From a checkpoint of a small transformer trained on Wikipedia.
Architecture: LayerNorm before each block, rotary positions, biases.
MLP neurons of a small language model. Each row is named by its layer, matrix (up: input weights; down: output weights) and neuron, and shows model dimensions 160-223. Each number is 128 + 32 x the weight over its row's rms, rounded and kept within 0 to 255.
Before each neuron's rows, "fires after" lists the tokens most often just before its 100 highest values on Wikipedia text that the model never trained on.

fires after: " the", " New", "k", "8", "1", "6"
L7.up802 [105 125  87 137 144 113 123  99 107 108 102 137 152 130 124  90 137 159 110 102 101 135 139 133 154 138  78 137 126 144 142 121 138 190 137 147 154 116 119 166 141 156 152 182  62 127  99 133 151 123 122 114 104 150 118 135 138 210 116 140  98 110 116 119]
L7.down802 [129 106 110 141  94 146 150 134 140 122 147 113 116 172 186 124 126 119 138  73 158 153  97 184 157 139 168 123 130  88 113 160 104  86 141  98 159 159 163 233 114  90 131  72  89 155 175  98  91 155 148 153 129 114 170 150 129 142 178 151 155 157 118 160]

fires after: " Al", " T", " St", " inj", " |\n\n", " Cl"
L2.up325 [125  85 112 128 126 184 101 107 119 143  82 194 101  83 133 172  82 129 149 166  87  88 120 104 173 112 199  92 106 105 143 148 139 107 136 166 115 165 125  79 110 137 157 119 115 113 138 116  70 119 170 145 125 133  58 160 151 156  80 159  94  62  66 136]
L2.down325 [121 122 128  90 149  77 135 108 132 179  96 101 111  50 121  72 117  18 157  95 128 175 120  86 209 134 139 164  68 109 149 125 142 107 159 122 136 180 124 130 144 103 113 150 151  99 132 154 126 138 124 116 121 144 168 103 125 152 121 129 100 142 164 111]

fires after: " J", " Mar", " n", " comp", "m", " Med"
L2.up428 [128 154 115 187  68 190 105 154 150 134 131  79 114 137  66 159 157 156 144 148 157 148 110 117 157 114 155 190 157 127  81 141 142 134 162  73 143  79 133  49 128 138 127  86  99 144  93  90 105 184  95 120  92  88 120 122 109 219 153  80 127 138 148 140]
L2.down428 [107 133 140 135 108 180 128 122 136 160  93 160 102 103  99 111  73 122 110 136 108 111 115 175 111 134 120 189 100 164  77 177 201 109  76 160 115 119 164 117 123 167 177 116  89 156 140  70  74 131 114  85 129 149 130 145 120 103 110 118 129 150 126 134]

fires after: " M", " N", " n", " m", " St"
L2.up891 [145 157  95 105  87  93 125 134 172 131  83 172 143 183 127 158  68 108 104 125 121  78 172 113 135 168 158  96 159 141 122 123 137 122  94 158 117  94 182 175 121 132 112 155 114 135 201 172 127 144 128 108 125 120 125 126 104 115  95 153 120 140 129 115]
L2.down891 [130  81 161 155 205 179 147 157 146  97 170 158 118 146 122  80 110  70  90 113 116 138 144 115 189 127 105 129 162 113 118 142 104 167  91 189 120 182  79 125 119  68 134  83 118 143 100  79 117 151 132 131 171 119 106 144 105 169 141  89 135 118  57 144]

fires after: " D", " d", " W", " K"
L2.up850 [135 109 125 125  92  53 161 130  74  82 141  87  88  87 130 156 133 134 101  86 137 156 198 130  84 108 119  76 177 103  76 152 143 101 188 147 180 148  98 205 129 138 153 167 173 163  93 143 128  98 175 113 190  38  96  20 111  98  61  98 134 144 119 111]
L2.down850 [121  87 159  82 103 132 154 172 201 149 109 139 161  92  62 156 149  97 194 147  89 143 154 119 139 137 149 120  94 108 137  98 181 103 178 111 111 113 136 127 102  91 181 171 118  91 123 162 159 152 170 142  71 176 122  98  91 156  91 119  96 129 104  67]

fires after: " However", ".\n\n", " inj", " Mat", " Cl", " his"
L2.up693 [124 107 138 149 119 118 120 141 120 140 142  76 167 186  73  88 144 150 131 138 119 201 110 117 190  92 103 130 181 132 128 153 126 139 126 137  92 113 146  87 206 105 134 165  87 143 150 132  57 109 173 188 112 108 112 124 108 131 165 120 176  65 136  81]
L2.down693 [155  84 116 195  93  93  62 117 144  70  84 160 166  82 122 152 169 136 159 137 152 152 158 161 170 167 155  75 118 106  94 137 104  87 142 146 101 114 139 114  81  87  98 112 177  76 122 199 158 108  98 154 107 150  99 118 123 125 112 149 161 136  89 155]

fires after: " the", " fl", "The", " Br", " was"
L2.up1002 [170 173  95 101 118 116 118 133 126 158 159 164 113 100 108  94 150  75 154  56 139  84 129 113 141 143  87 111 113 154 148 161 179 120 158 132 161 179 165 106 164  63 152 170 186 198 110 107 168 118 136 137  96 125 130 156  76 135 117 182 133  95 131 125]
L2.down1002 [ 88  93 161 108 182 135 143 107 131 226 190  82 163 145  99 154 147 101 116 148 135  78 152 105 113 115  69 115 180 158 127  93 179 150 140  64  66 143 171 141  97 195 145 106 131 151 124 109 127 171 135 140 110 135 123  68  88 172 168 149 164  86 104 113]

fires after: " the", " The", "The", " Add"
L6.up53 [157 123 103 145 127 109 156 207 100  98 118 122 113  97 130 180 178 152 145 121 150 153 140 178 132 196 135 171 135  77 118 117 164  96 158 150 177 165 141 130 127 163 121 116 131  63 180 171 109 125 162 134 183 157 124 126 101 169  82 106 100 152 194 169]
L6.down53 [124  83  96 133 172 135  56  94 139 131 187 134 131 173 126 181 165 161  91  94 120  98  98 148  88 135 104 108 148 144  74 128 123 180 123 184 103 106 123 155 205 139  83 106 136  94 151 180 143  81 145 119 159 131 115 132  89  98 105 150 158 104 115 126]

fires after: " m", "m", "s", " M", "ip"
L2.up391 [103 174 109 149 102 100  82 128 117 128 130  63 140 120  70 202 153 169 180 121 118  91 131 129 165 171 100 153 123 121 137  99 171 131 172 140 118  66 112 184  78 152 128 106 119 184 104 134 146 101 127 107 111 126 109  95 139 160 161 179 154 114  96 171]
L2.down391 [141 158 105 123  91 113 161 144 126 154 135 170 144  83 117 115  79 142 120 102 159 101  84  86 146 133 140 132 148 129 134 126 105 151 115 103 159 186 136  70 171  99 140 170 114 146 137 177  45 103 110 115 104 135 102 141 144 109 149  90  77 168 100 180]

fires after: "\n", ".\n\n", ";\n", ")\n", "ov", " m"
L2.up607 [128 154 141 106  90 148 130 160  41  68  97 120  96 121 188 219  77 177 126 101 113 141 131 177  81 137 187 151 139 134 129 196  74 169 131 146  79 150 123 178  53 155 119 147  96 110 154 152 150  90 139 105 119 129 117  78 161 131 157 161 129 136 162 109]
L2.down607 [200 130  85 137  96 120 118 120 170 115 175 108 142 119 169 168 113 235  91 110 120 139 198 208 131 117 113 107 178 134 104 152 128 109 178 135 130 121 152 140  72 139 122 110  40  91 130 156 156 115 115  82  69 130 172 143 136 148 182 139 108 177 192  90]

fires after: " the", " H", "H", " next", " first"
L2.up960 [143 111  36 144 105 182  89 150 163 153 104 136 148  96  99 111 193 124  83 127 153 155 144 115 111 135 146 155 144  70 184 209 145 128  94 115 154 113  85 130 138 150 109 134 131 150 110  98  87 131 142 107 129  68  98 135 108 158 159 135 118 115  50 110]
L2.down960 [109 149 155 168 146 119 182 149  95 105 165 142 178 126  97 194 123 132 155 153 142 122 125 140 158 139 118 101 107  72 144 138 147 138 125  99 119 103 169 158 154 104 109 164 168 192 134 151  88 142 122 142 153 211 188 155 132 108  89 129 156 120 102 182]